config = dict(
    norm_eps=1e-05,
    positions='rope',
    rope_base=10000.0,
    batch_tokens=[32768, 65536, 98304],
    doc_mask=True,
)
MLP neurons of a small language model. Each row is named by its layer, matrix (gate and up: input weights; down: output weights) and neuron, and shows model dimensions 48-175. Each number is 50 + 10 x the weight over its row's rms, rounded and kept within 0 to 99. A neuron's up and down rows have the sign that makes its largest values positive.
After each neuron's rows, "fires in" lists the words (lower case) most often at its 100 highest values on Wikipedia text that the model never trained on; "fires on" lists the tokens most often at its 100 highest values on Wikipedia text that the model never trained on.

L9.gate780:38 60 44 48 43 49 51 50 35 34 55 58 54 37 44 47 58 34 59 62 47 52 51 53 34 50 69 47 50 35 55 39 52 45 71 30 51 50 66 45 46 49 56 38 48 64 64 29 44 39 32 30 57 46 54 69 58 63 64 42 62 46 33 43 41 52 46 46 55 57 41 39 48 59 59 48 43 38 45 64 47 56 38 50 56 33 58 53 51 43 64 47 62 52 59 44 44 43 70 62 32 55 49 40 54 60 38 42 21 63 53 70 40 46 52 49 45 71 63 50 60 54 44 72 51 45 45 53
L9.up780:43 60 45 28 47 52 55 52 42 40 51 47 38 48 46 55 30 36 50 34 68 42 48 38 37 50 49 52 54 43 45 44 35 46 63 38 32 54 76 61 54 42 59 51 47 59 52 57 47 35 43 49 37 68 49 47 48 63 42 53 54 47 53 44 48 41 44 50 56 48 48 58 37 59 49 48 61 40 69 52 48 69 53 48 41 48 55 52 47 54 48 53 73 67 48 55 74 50 62 51 42 53 57 58 42 53 57 59 57 58 38 54 50 40 51 65 46 54 50 48 52 66 42 44 42 44 56 64
L9.down780:56 40 48 40 41 35 38 57 53 49 52 57 42 44 58 57 52 58 62 46 59 51 48 51 55 54 58 33 58 54 55 28 35 33 64 45 30 46 52 51 54 40 53 41 54 56 42 55 43 44 26 40 45 54 62 60 53 67 68 50 46 58 56 66 31 41 41 52 46 52 58 52 49 57 38 41 45 46 55 49 60 61 44 55 50 48 54 53 54 38 35 32 45 42 46 65 46 61 45 36 42 54 61 51 56 64 29 32 42 43 56 54 63 52 36 50 44 55 41 46 47 57 57 65 31 37 43 42
fires in: "to", "has"
fires on: " to", " has", "h", "and"

L9.gate1136:58 66 50 32 35 32 70 47 30 54 56 45 52 39 46 41 51 59 51 39 64 47 62 13 48 66 62 47 44 67 47 50 40 59 38 36 44 67 40 46 46 76 52 61 57 53 57 42 39 44 41 31 52 62 52 38 39 56 38 48 37 46 60 48 63 62 38 38 72 56 53 51 56 48 53 52 51 49 44 35 52 62 62 54 43 41 24 48 60 50 55 42 55 53 40 35 46 41 46 70 54 37 47 44 53 38 49 58 44 53 30 62 47 53 68 55 55 53 36 41 53 48 55 47 58 62 63 41
L9.up1136:63 73 42 56 54 54 40 45 60 53 60 57 60 43 28 43 50 51 48 35 55 59 63 53 61 62 50 53 52 47 40 67 44 53 49 59 39 58 38 55 60 63 42 73 25 47 59 41 51 58 36 51 76 43 52 55 63 55 51 65 32 50 60 47 29 52 36 33 60 50 62 50 43 39 46 52 62 47 56 51 39 69 44 48 51 51 52 53 45 64 60 50 34 56 46 24 44 58 58 25 60 52 42 28 49 29 53 71 43 51 52 61 36 42 41 58 49 51 47 61 38 43 47 53 42 59 42 50
L9.down1136:56 65 30 50 66 36 35 38 26 68 54 36 63 24 59 58 47 62 49 53 69 56 60 58 50 48 46 49 43 36 58 52 42 53 49 48 41 55 55 59 41 51 39 64 49 57 50 46 47 71 44 45 63 67 50 41 30 41 38 47 35 50 59 70 44 53 50 41 52 62 46 55 64 35 54 62 54 47 56 51 42 49 54 51 51 57 48 71 49 63 44 52 41 37 49 47 44 59 60 47 57 41 47 45 56 44 46 50 74 45 59 64 38 44 41 04 57 49 45 59 48 66 50 46 51 48 37 65
fires in: "on"
fires on: " on", " prot", " On"

L6.gate1134:44 61 37 48 44 53 56 37 63 43 64 32 47 30 45 42 54 45 68 52 52 54 40 58 56 49 52 44 50 13 52 45 39 54 63 62 45 38 66 52 60 46 52 60 54 59 46 49 67 58 31 62 69 34 54 64 64 57 61 33 59 36 38 53 33 67 39 58 51 66 54 61 46 50 47 52 60 44 41 48 58 40 65 49 53 54 37 46 59 77 35 38 48 33 42 40 32 61 51 51 51 45 43 49 46 30 42 72 28 51 56 47 65 44 46 32 61 58 34 64 43 57 48 44 54 47 60 34
L6.up1134:45 50 44 46 52 55 62 67 33 41 60 53 53 49 61 51 55 47 59 74 55 44 32 62 55 53 54 40 41 66 43 38 53 44 61 41 42 65 41 49 51 41 55 63 45 61 66 56 42 58 51 58 54 53 36 69 49 52 54 45 61 48 55 47 64 47 65 63 48 40 42 37 57 57 64 50 55 48 56 49 38 66 43 48 71 52 52 50 42 51 57 52 48 56 46 41 74 48 20 57 54 64 59 48 46 54 58 69 51 32 50 77 41 41 39 55 56 62 24 44 43 50 44 40 48 54 42 42
L6.down1134:43 36 59 60 70 50 65 45 38 43 64 54 60 47 48 46 46 47 65 50 53 52 53 37 60 59 47 58 68 55 54 54 69 51 39 52 51 43 53 46 51 63 56 61 47 42 46 59 54 51 54 50 43 41 44 54 64 49 52 56 43 55 52 65 31 61 55 36 46 42 51 70 48 40 30 61 26 51 59 53 41 41 45 47 48 60 40 41 52 49 42 40 38 59 58 56 44 60 49 63 52 54 32 43 49 41 46 52 62 48 51 49 65 43 50 30 58 48 63 64 47 49 55 37 51 41 45 39
fires in: "and", "29", "incumbent"
fires on: " and", "9", "umbent"

L10.gate1128:42 56 44 42 48 51 56 61 63 46 52 42 31 51 58 42 60 45 45 66 41 12 46 40 56 55 65 35 53 71 53 42 36 64 69 52 51 50 51 52 51 69 48 62 62 53 65 49 21 37 44 50 50 31 43 49 39 60 43 36 43 44 56 49 51 68 34 47 48 33 40 44 53 47 40 41 45 35 31 51 42 51 51 54 58 43 49 58 41 45 46 56 38 45 47 50 58 47 63 64 45 55 41 51 55 73 50 53 66 53 51 45 37 29 54 53 52 51 42 41 55 48 62 53 47 45 46 53
L10.up1128:72 48 68 42 40 40 46 43 50 40 47 49 52 57 40 54 63 53 61 37 62 55 57 58 45 35 64 65 53 42 36 46 67 45 50 50 62 40 35 49 54 50 50 65 58 63 39 66 49 53 49 51 60 55 59 52 41 52 62 55 64 55 47 63 42 39 44 66 48 56 54 44 45 43 54 55 69 43 44 33 36 44 54 47 62 36 50 61 62 52 46 69 53 34 51 51 55 53 67 67 42 50 48 47 62 41 59 43 47 49 63 29 32 53 64 48 57 56 50 48 34 57 46 48 37 55 45 65
L10.down1128:45 49 74 50 59 61 52 38 50 52 70 62 55 58 64 48 32 33 50 48 56 67 51 51 41 50 43 42 37 76 64 48 42 47 46 66 45 52 46 44 41 32 52 50 52 38 38 28 48 61 55 43 60 49 33 48 53 39 48 49 50 67 34 09 63 32 45 38 62 52 52 53 70 49 46 54 40 47 53 56 31 59 45 54 48 43 48 37 50 48 40 53 40 57 55 59 51 56 50 41 54 44 61 58 53 49 49 38 50 68 49 30 45 49 56 32 34 65 56 52 57 53 49 57 60 41 58 54
fires in: "the", "as", "also", "of", "s"
fires on: " the", " of", " as", " S"

L9.gate1389:63 62 65 40 56 52 49 58 65 65 60 64 45 27 46 48 48 65 53 37 57 44 56 40 58 53 58 49 62 53 47 48 58 43 53 36 50 37 69 38 55 48 38 42 53 56 54 29 51 52 41 55 56 68 50 47 48 58 55 43 56 53 52 42 48 52 38 43 62 23 39 55 50 65 50 35 50 45 48 68 38 58 52 49 55 44 46 43 64 52 53 42 48 46 58 31 54 54 58 44 46 52 43 42 41 41 47 54 48 45 63 66 37 41 54 59 25 50 59 62 51 43 61 51 36 58 59 53
L9.up1389:47 53 51 35 41 55 48 46 57 39 47 50 59 51 34 55 37 51 30 50 68 46 47 42 55 41 54 67 65 60 44 40 32 51 47 44 49 56 39 41 43 54 39 59 52 56 65 35 39 47 50 51 54 56 51 35 38 56 56 61 58 49 43 60 42 56 52 55 56 41 51 26 63 45 47 29 60 36 54 54 40 61 48 61 29 54 48 52 58 73 64 40 54 49 45 44 14 38 50 34 48 59 34 42 51 50 46 47 49 43 47 55 50 53 55 46 26 35 49 48 54 47 64 42 53 47 60 60
L9.down1389:53 50 42 54 42 49 54 37 56 52 65 42 47 35 46 56 42 57 63 52 60 48 48 56 43 55 54 47 60 60 39 47 50 67 70 63 44 37 46 67 37 54 60 50 70 44 52 47 41 46 36 55 50 50 48 49 52 34 41 50 47 54 44 48 25 43 60 50 58 43 46 36 52 43 53 44 55 35 48 49 61 27 60 33 57 52 46 57 43 52 33 58 36 50 41 55 58 54 72 66 35 52 47 47 47 47 45 36 51 46 40 31 58 34 47 63 65 26 54 42 42 57 55 51 26 50 68 54
fires in: "of", "greatest", "top", "100"
fires on: " of", "0", "est", " Top"

L6.gate917:61 48 45 48 35 49 37 59 45 53 40 56 49 32 37 48 70 74 57 69 55 52 58 47 43 47 54 52 47 64 60 40 69 58 48 52 38 58 56 43 48 56 66 42 64 68 35 61 59 40 44 34 52 69 66 53 59 71 55 43 49 52 68 53 39 44 52 51 65 54 49 40 49 53 46 35 58 53 38 61 56 54 39 52 44 51 50 48 58 56 61 56 60 46 32 39 49 58 70 58 53 57 47 67 72 31 61 49 34 37 56 35 40 61 49 44 44 61 30 54 39 60 41 51 52 34 51 35
L6.up917:56 46 41 47 44 55 49 62 55 54 42 67 55 43 50 52 52 24 39 38 34 37 52 47 53 40 55 39 49 63 45 24 47 57 55 31 46 40 59 58 41 49 54 60 25 66 35 54 42 58 51 66 31 60 56 38 60 53 56 43 61 59 50 55 37 52 61 55 48 45 55 49 45 50 44 34 50 50 50 55 55 48 43 39 44 54 64 56 42 49 47 60 65 48 51 52 50 45 62 50 46 49 43 45 30 62 44 52 51 50 50 59 50 56 46 42 48 54 49 40 43 47 43 61 50 41 49 58
L6.down917:61 61 39 35 34 48 47 41 59 70 44 62 50 50 49 65 52 66 49 53 40 46 29 38 53 40 39 34 55 53 53 55 55 49 53 52 56 62 59 66 43 36 70 43 59 67 34 42 42 28 43 57 51 38 52 32 58 31 46 42 68 54 52 50 35 46 41 48 53 59 40 35 70 40 49 41 63 47 59 52 59 64 35 47 33 53 57 53 69 46 72 42 71 44 47 47 50 63 45 63 51 53 49 44 62 50 42 38 38 55 54 50 49 53 57 79 52 52 45 58 35 58 59 48 39 56 64 61
fires in: "not", "t", "cannot"
fires on: " not", "t", "ot"

L9.gate1283:55 66 48 33 43 34 35 54 57 57 49 45 60 44 59 61 48 46 53 38 43 48 50 50 51 63 89 40 45 38 50 49 54 46 47 57 59 65 53 58 38 64 58 51 43 63 45 43 52 48 50 39 37 38 53 51 49 48 40 50 61 72 40 70 39 58 51 58 71 43 34 51 60 41 35 52 45 47 38 46 55 30 63 53 39 66 62 67 58 57 47 38 60 35 45 58 57 42 63 70 32 51 57 62 56 39 56 50 51 44 60 58 53 40 48 29 59 48 45 63 49 56 53 62 65 34 49 35
L9.up1283:44 56 55 35 38 50 34 66 55 64 54 55 56 42 66 42 71 48 38 47 47 51 50 51 64 60 58 46 72 43 44 44 41 44 48 59 58 53 49 59 34 51 55 40 56 50 63 34 60 57 39 48 38 56 47 39 43 42 52 34 66 46 38 49 46 62 30 39 45 59 47 45 64 47 36 52 59 36 43 64 47 58 56 54 44 45 59 55 61 59 58 34 58 41 56 55 50 31 62 57 39 46 60 63 55 56 61 52 71 52 61 52 49 53 60 41 39 43 41 57 35 71 46 66 54 41 51 44
L9.down1283:56 48 70 56 42 47 54 64 55 47 37 56 56 53 56 47 67 67 53 47 65 52 46 54 75 47 49 50 45 54 36 40 44 50 55 59 59 53 54 57 51 45 42 46 55 43 52 38 50 58 36 51 53 51 56 41 52 36 41 36 66 49 45 42 48 57 44 46 52 54 46 61 68 33 33 40 54 49 57 62 44 58 57 31 47 40 64 56 68 64 46 40 60 41 61 79 64 39 44 63 30 50 53 55 27 58 74 62 31 55 35 43 55 43 45 47 53 58 16 52 47 68 35 58 60 60 47 42
fires in: "i", "we", "you", "t", "to", "can"
fires on: "I", " I", "t", "ou", " We", " we"

L9.gate758:50 65 46 51 45 72 39 63 45 70 48 60 43 43 53 53 51 66 52 59 51 62 60 53 47 44 64 59 61 63 49 46 44 49 46 46 53 46 59 37 48 64 62 37 51 55 41 56 50 50 56 36 47 41 54 39 57 41 48 54 38 52 52 35 44 37 60 56 58 59 27 54 47 54 59 53 61 26 43 49 55 43 55 27 64 45 59 66 64 32 56 51 54 45 52 61 41 47 51 59 39 49 51 55 37 59 55 62 45 61 48 49 54 57 55 50 49 59 62 63 54 33 46 52 51 63 46 62
L9.up758:61 40 50 64 62 47 45 55 54 51 43 43 57 42 40 47 63 45 51 46 41 52 57 47 42 44 55 65 55 45 45 47 47 40 46 43 33 48 39 67 56 37 65 53 61 72 64 53 56 35 67 42 41 60 58 45 41 45 48 59 63 30 51 56 71 60 48 47 51 67 56 55 54 53 62 53 33 47 44 59 39 58 41 62 40 65 62 37 44 60 61 52 35 26 56 58 61 47 39 57 39 54 67 38 27 50 49 47 55 69 51 54 55 52 33 45 58 61 44 34 36 49 37 42 44 46 66 49
L9.down758:41 33 55 68 54 62 52 49 59 57 58 57 64 50 42 47 45 47 55 58 29 55 71 57 49 49 47 42 37 72 42 52 65 51 58 59 56 46 56 60 45 41 51 43 62 51 47 38 62 52 41 63 62 47 64 37 50 53 46 60 66 54 53 41 62 57 34 45 32 53 38 38 41 44 55 50 42 46 58 45 37 46 46 62 36 29 62 48 40 58 32 46 54 34 57 52 44 48 50 33 48 52 66 25 43 54 46 71 30 52 52 40 49 52 42 27 57 38 57 57 46 31 45 44 34 42 49 28
fires in: "the", "a", "and", "special"
fires on: " the", " a", " special", "al", " and", " real"

L9.gate334:39 45 41 45 62 37 40 56 57 33 42 48 59 62 46 54 63 35 50 47 54 53 70 66 56 41 50 62 43 38 64 55 59 55 54 58 49 53 46 47 58 47 52 42 52 30 60 58 44 59 49 68 52 65 39 56 33 56 40 36 51 42 36 60 50 48 42 48 34 66 54 50 42 55 54 53 48 36 35 55 50 39 39 50 37 51 59 73 61 38 46 71 46 46 38 56 54 54 40 53 40 60 33 38 49 52 50 57 47 41 60 58 58 50 68 51 42 31 36 52 53 37 54 49 50 45 36 56
L9.up334:60 83 60 54 50 59 58 59 46 53 52 58 52 56 33 60 41 62 66 60 38 38 52 39 56 46 58 36 60 44 56 52 61 30 44 49 45 49 56 54 52 43 39 73 36 57 78 68 41 46 39 53 51 45 54 31 59 47 69 50 58 53 50 45 45 51 55 54 41 55 29 42 33 42 51 55 53 58 60 49 31 46 49 53 53 55 40 46 55 36 55 56 38 64 38 55 46 47 30 60 68 42 39 43 60 36 55 60 47 56 66 39 55 50 45 37 59 49 49 53 44 59 57 59 58 57 53 66
L9.down334:40 45 48 56 51 60 56 50 59 58 59 58 66 67 68 53 50 27 59 56 32 73 57 40 64 52 46 53 51 46 62 58 68 55 48 39 50 46 48 43 62 50 51 50 49 61 52 50 37 46 50 30 30 54 49 54 60 55 52 51 46 62 49 58 30 67 49 47 50 48 43 43 54 28 54 76 56 49 56 46 60 54 46 62 58 41 36 44 49 40 37 61 49 53 33 56 44 57 36 73 42 48 49 53 54 56 45 62 35 44 52 62 58 50 57 59 41 61 54 43 58 40 53 40 58 23 54 53
fires in: "had", "have", "has", "having"
fires on: " had", " have", " has", " having"

L9.gate1206:61 53 36 59 68 68 38 54 52 37 50 43 48 47 65 46 44 54 35 34 67 57 42 65 52 46 53 52 49 48 54 44 58 50 53 77 57 67 38 47 59 59 41 43 61 50 54 37 58 66 61 51 42 57 44 51 59 41 44 59 42 27 52 51 38 38 60 58 28 45 59 40 64 52 39 58 51 52 48 40 50 43 59 36 48 54 47 62 47 50 52 44 59 45 57 43 42 45 46 55 58 56 45 63 62 51 42 50 51 37 50 54 53 43 53 45 64 38 52 48 60 50 51 57 61 52 52 54
L9.up1206:43 41 49 58 49 43 49 49 66 51 45 45 42 50 66 55 55 56 25 41 64 58 52 62 75 43 63 51 35 47 56 51 44 41 50 60 57 60 62 38 48 55 75 34 46 44 51 29 62 67 62 57 59 42 34 48 65 42 54 59 32 43 23 38 52 60 64 58 46 33 44 37 64 64 39 61 36 52 51 45 57 45 47 38 43 64 32 51 37 45 44 58 47 53 56 57 49 45 44 43 46 30 38 44 39 51 53 43 54 46 56 55 64 37 52 35 56 43 45 53 64 40 58 42 60 41 50 43
L9.down1206:56 55 69 41 40 59 61 60 51 47 54 49 47 48 51 49 46 58 55 41 37 43 59 35 42 63 37 55 40 54 46 58 46 54 59 60 49 42 65 57 61 42 65 44 52 52 52 62 47 56 33 47 49 68 60 47 54 61 39 66 41 85 25 45 48 45 49 62 50 59 43 43 45 40 51 42 46 59 55 45 37 43 58 56 52 36 52 43 67 69 47 67 60 48 51 48 46 70 64 63 50 52 72 49 29 52 39 59 52 37 52 42 53 38 40 26 54 49 56 40 64 34 50 43 52 59 55 44
fires in: "born", "de"
fires on: "born", " de", " born", " met", "os"

L3.gate489:60 51 43 44 63 46 44 47 51 49 44 74 43 54 48 46 49 58 33 30 51 44 50 55 53 34 34 50 38 43 43 45 45 46 62 42 54 48 52 36 54 28 38 65 49 46 57 59 45 37 63 43 54 56 49 50 41 59 46 49 51 33 57 56 63 44 64 72 49 55 57 53 38 64 51 45 57 70 43 51 54 63 66 24 74 49 48 51 40 51 57 57 49 38 57 43 51 55 53 46 55 61 51 37 51 47 66 50 45 73 46 53 54 47 41 45 50 43 70 44 61 63 43 54 42 35 57 45
L3.up489:55 59 59 53 64 51 64 53 52 43 53 56 58 63 58 37 61 44 42 61 44 37 47 52 36 64 64 64 40 77 46 47 51 53 65 54 46 53 57 42 50 46 53 48 55 62 54 47 52 65 44 43 46 47 56 43 69 68 26 36 39 52 43 40 52 59 51 54 48 36 45 45 45 61 47 64 36 55 57 66 54 53 56 38 48 41 59 53 58 33 51 61 56 48 44 41 46 39 42 70 52 50 46 38 52 23 45 64 62 52 48 57 35 71 64 48 50 60 41 41 75 23 58 47 32 30 56 49
L3.down489:57 49 33 48 38 34 55 49 64 49 40 49 45 65 57 54 51 44 46 67 40 47 51 43 46 39 63 34 55 41 47 31 43 52 64 36 45 56 37 48 64 45 37 39 52 36 24 33 49 43 43 66 52 56 50 39 54 39 42 56 53 56 41 47 36 56 39 48 50 52 42 45 52 55 53 44 32 43 76 57 62 55 68 58 46 55 37 55 52 45 37 48 60 51 60 71 56 45 55 48 33 55 64 52 50 46 36 40 47 47 53 45 58 67 44 14 61 60 61 53 50 42 57 57 62 74 55 48
fires in: "of", "on", "course", "hochstätter", "vegas"
fires on: " of", " on", "eg", "t"

L4.gate1380:51 51 47 60 44 47 58 39 27 51 50 54 41 65 36 40 56 41 63 47 40 55 55 41 38 61 57 49 47 52 42 49 52 38 42 63 46 51 56 63 41 45 28 75 30 56 46 37 49 53 57 44 57 64 42 39 55 54 63 56 37 37 46 63 61 52 52 53 62 50 50 37 55 41 45 27 59 77 38 43 47 44 70 32 54 42 49 49 43 44 65 46 30 31 49 41 39 40 55 61 40 75 41 56 53 48 40 46 50 57 60 46 48 28 48 62 50 53 60 42 48 31 68 46 51 40 49 60
L4.up1380:51 47 48 39 45 60 49 60 42 63 57 54 47 60 39 46 44 40 46 44 44 40 54 47 57 60 45 50 58 52 48 55 48 69 27 65 64 43 63 50 45 35 72 60 36 77 35 61 52 43 54 33 57 35 47 56 50 42 42 52 55 37 55 43 51 54 42 37 51 47 56 35 44 43 54 50 71 26 44 48 53 28 55 47 44 57 33 60 39 35 57 71 51 42 64 42 34 66 39 56 60 39 56 42 44 29 61 52 63 48 58 39 45 50 59 58 59 61 75 66 53 56 56 57 42 58 52 52
L4.down1380:37 43 62 60 64 39 40 53 59 49 60 46 47 50 53 48 52 43 57 56 44 60 50 49 60 61 57 48 57 50 55 57 47 63 52 56 44 43 60 47 49 54 55 55 34 69 49 44 49 54 30 34 41 32 50 53 45 53 52 45 58 50 46 49 54 43 43 21 50 65 49 29 37 43 44 50 74 44 43 60 47 42 50 50 37 51 49 58 53 41 66 73 41 36 52 53 36 48 43 54 53 42 65 21 36 66 51 42 44 48 69 41 42 53 49 59 43 67 44 69 43 47 55 50 55 41 28 65
fires in: "president", "king", "princess", "prince", "presidential", "perfect"
fires on: " President", " president", "fect", "cess", " King"

L4.gate1190:50 67 61 30 42 36 60 58 30 70 45 48 69 55 48 24 44 40 55 55 50 36 54 52 33 49 29 38 47 38 39 36 57 54 55 52 50 72 39 51 50 58 69 58 28 46 50 45 61 47 36 60 43 64 40 44 31 49 38 53 42 63 58 50 56 50 42 58 48 53 41 48 36 32 60 36 55 54 57 51 49 54 49 71 65 46 53 49 47 37 52 39 51 52 44 53 61 50 59 48 31 54 48 41 64 62 39 44 48 42 57 38 58 31 44 46 48 53 68 44 49 46 53 38 61 48 46 44
L4.up1190:45 41 39 35 53 48 41 41 49 36 59 45 57 39 64 49 55 65 45 42 50 47 41 38 44 46 49 57 48 56 41 62 48 38 46 42 46 64 40 37 68 60 46 27 37 49 46 53 55 42 50 42 48 64 55 49 57 40 68 46 49 60 61 30 59 55 43 60 38 42 52 51 68 40 55 32 36 36 54 49 36 31 60 43 47 48 52 45 30 61 31 39 63 52 44 41 51 52 50 62 62 52 67 53 40 37 53 52 55 55 54 58 51 49 68 49 71 62 52 34 52 50 55 26 55 63 52 72
L4.down1190:42 60 60 50 46 56 55 53 42 41 65 59 55 54 43 46 56 28 77 45 55 60 55 38 46 48 56 73 38 58 47 50 46 68 53 52 66 66 47 49 57 55 61 39 35 58 55 52 59 51 59 44 52 57 45 52 42 54 50 52 57 70 52 51 44 41 48 55 52 55 59 56 62 56 49 49 51 39 41 38 28 56 55 61 52 48 42 44 62 61 52 54 62 42 56 60 54 60 46 51 40 44 51 54 55 50 29 52 52 58 51 47 52 46 44 13 44 47 55 46 43 47 41 44 53 54 58 41
fires in: "house", "home", "temple", "chair", "roof", "college"
fires on: " House", "ple", " home", "air", "of", "at"

L6.gate525:50 46 53 32 54 34 43 48 48 56 42 61 75 48 43 65 65 56 55 58 42 32 60 48 46 53 51 55 46 55 46 47 44 56 64 43 62 46 54 53 52 47 44 51 43 60 71 59 56 40 58 57 50 54 32 48 59 38 49 39 55 60 72 46 42 41 50 47 47 43 57 57 32 31 59 58 63 43 45 49 51 68 54 49 55 48 44 61 47 50 50 51 48 44 35 64 61 67 46 48 32 33 54 44 51 51 60 38 33 49 61 58 63 37 59 49 63 56 52 47 62 66 27 52 44 53 47 51
L6.up525:41 52 49 66 23 39 34 57 60 42 50 50 24 51 52 56 65 52 52 46 54 53 34 43 53 63 56 70 56 55 54 54 43 59 40 65 56 48 53 71 54 64 51 49 37 56 44 46 50 66 55 51 64 37 58 53 53 45 59 48 40 55 35 43 40 41 48 41 61 50 62 47 61 41 60 42 48 40 39 63 47 62 52 24 55 46 61 32 43 42 59 47 43 45 43 65 53 47 35 43 41 29 36 47 46 55 50 57 46 50 51 56 39 51 61 53 60 35 53 54 53 50 41 41 34 52 39 63
L6.down525:35 67 41 49 45 32 53 48 55 46 63 49 60 62 62 53 51 42 44 46 45 49 56 53 40 47 62 65 51 93 44 53 52 65 71 53 60 48 47 58 31 56 52 50 51 55 35 54 57 56 61 49 53 55 37 48 62 52 51 38 65 69 62 38 48 48 57 57 45 56 69 63 51 46 51 49 65 48 47 57 59 41 50 46 68 47 53 44 34 39 36 60 56 39 54 50 37 60 48 63 46 44 42 33 25 46 65 54 45 51 47 48 47 38 52 40 46 35 54 69 54 67 60 38 58 64 45 55
fires in: "the", "s", "no"
fires on: " the", "s", " no", "the", "The"

L9.gate582:42 50 44 51 42 42 63 42 48 66 50 54 56 49 54 28 56 57 50 38 57 54 50 65 58 56 33 43 43 44 58 46 35 52 52 60 63 58 48 53 65 34 61 53 60 50 61 58 59 58 39 67 37 59 47 42 56 51 38 55 67 34 50 34 48 61 63 60 45 43 62 49 46 32 38 48 52 43 41 45 49 55 59 54 57 42 43 61 27 70 31 51 35 49 44 46 39 49 37 46 26 55 52 18 59 50 43 44 59 53 34 63 56 34 43 44 46 46 39 60 48 66 46 33 56 69 46 46
L9.up582:27 52 34 39 46 55 46 53 63 56 40 67 37 33 43 57 53 58 54 54 52 40 55 43 39 41 61 45 52 44 30 64 28 43 54 38 55 54 58 29 59 40 39 45 44 45 68 45 53 57 51 63 51 63 36 39 38 51 56 36 41 57 41 42 43 55 57 48 43 55 61 59 42 41 51 62 64 35 39 48 44 59 65 45 45 56 49 51 55 68 45 37 48 48 48 57 29 51 50 52 34 44 42 54 71 48 58 52 50 48 35 35 41 48 63 43 45 52 44 41 55 62 50 31 28 47 46 50
L9.down582:53 48 53 50 53 70 46 50 62 44 68 52 59 33 55 46 69 55 53 47 56 50 36 60 63 51 50 57 41 38 37 54 30 61 45 54 47 50 48 59 38 27 38 45 69 43 42 48 47 50 40 60 42 59 46 49 49 66 55 56 43 48 45 53 47 44 39 60 38 41 33 24 56 58 41 52 50 65 57 34 66 49 65 35 45 52 55 47 49 44 48 50 61 36 52 42 48 42 59 53 34 45 43 35 49 72 69 55 68 56 57 41 70 47 61 03 63 62 53 39 45 65 57 43 45 50 47 41
fires in: "and"
fires on: " and"

L9.gate1060:56 45 41 55 54 42 57 36 47 52 47 56 51 60 46 47 55 32 42 33 51 59 36 51 61 54 43 73 64 53 50 76 59 38 37 50 73 55 33 37 37 39 53 63 54 45 26 42 34 42 57 44 54 53 44 57 43 56 42 61 59 55 48 36 48 44 37 62 56 47 55 49 47 61 25 45 46 40 49 58 66 65 60 42 53 44 49 57 44 46 57 59 36 45 60 38 47 53 52 66 54 56 56 53 47 62 56 58 51 59 46 62 40 75 49 43 50 64 45 52 47 59 47 56 44 50 60 44
L9.up1060:69 54 68 60 47 53 49 60 44 56 37 40 65 49 39 52 51 43 44 32 63 41 46 42 66 67 46 53 50 45 54 55 52 26 37 58 46 75 34 51 44 44 61 51 50 65 43 45 52 59 39 54 44 47 42 49 62 31 48 53 55 40 41 35 34 45 46 65 44 56 56 35 58 60 41 51 55 74 71 50 46 44 60 62 35 49 55 47 42 51 57 43 67 56 59 59 59 70 47 44 49 38 61 43 40 63 38 44 36 39 38 31 55 53 40 50 47 57 35 52 51 59 76 52 39 42 33 47
L9.down1060:56 57 59 40 61 32 60 33 46 40 57 32 54 56 56 53 30 47 40 45 59 50 59 41 32 51 26 74 54 36 52 46 38 44 54 52 48 48 45 27 51 56 53 46 41 56 42 38 34 45 58 33 45 45 24 37 54 39 36 44 58 46 40 57 63 53 50 45 45 40 53 67 44 63 33 53 59 58 52 52 45 50 63 47 52 65 64 37 48 61 50 37 56 59 48 56 52 45 61 32 43 50 52 39 62 47 56 50 48 63 40 59 60 49 73 60 40 59 54 55 59 45 65 49 32 67 54 48
fires in: "0", "came", "history"
fires on: "0", " came", "1", " history"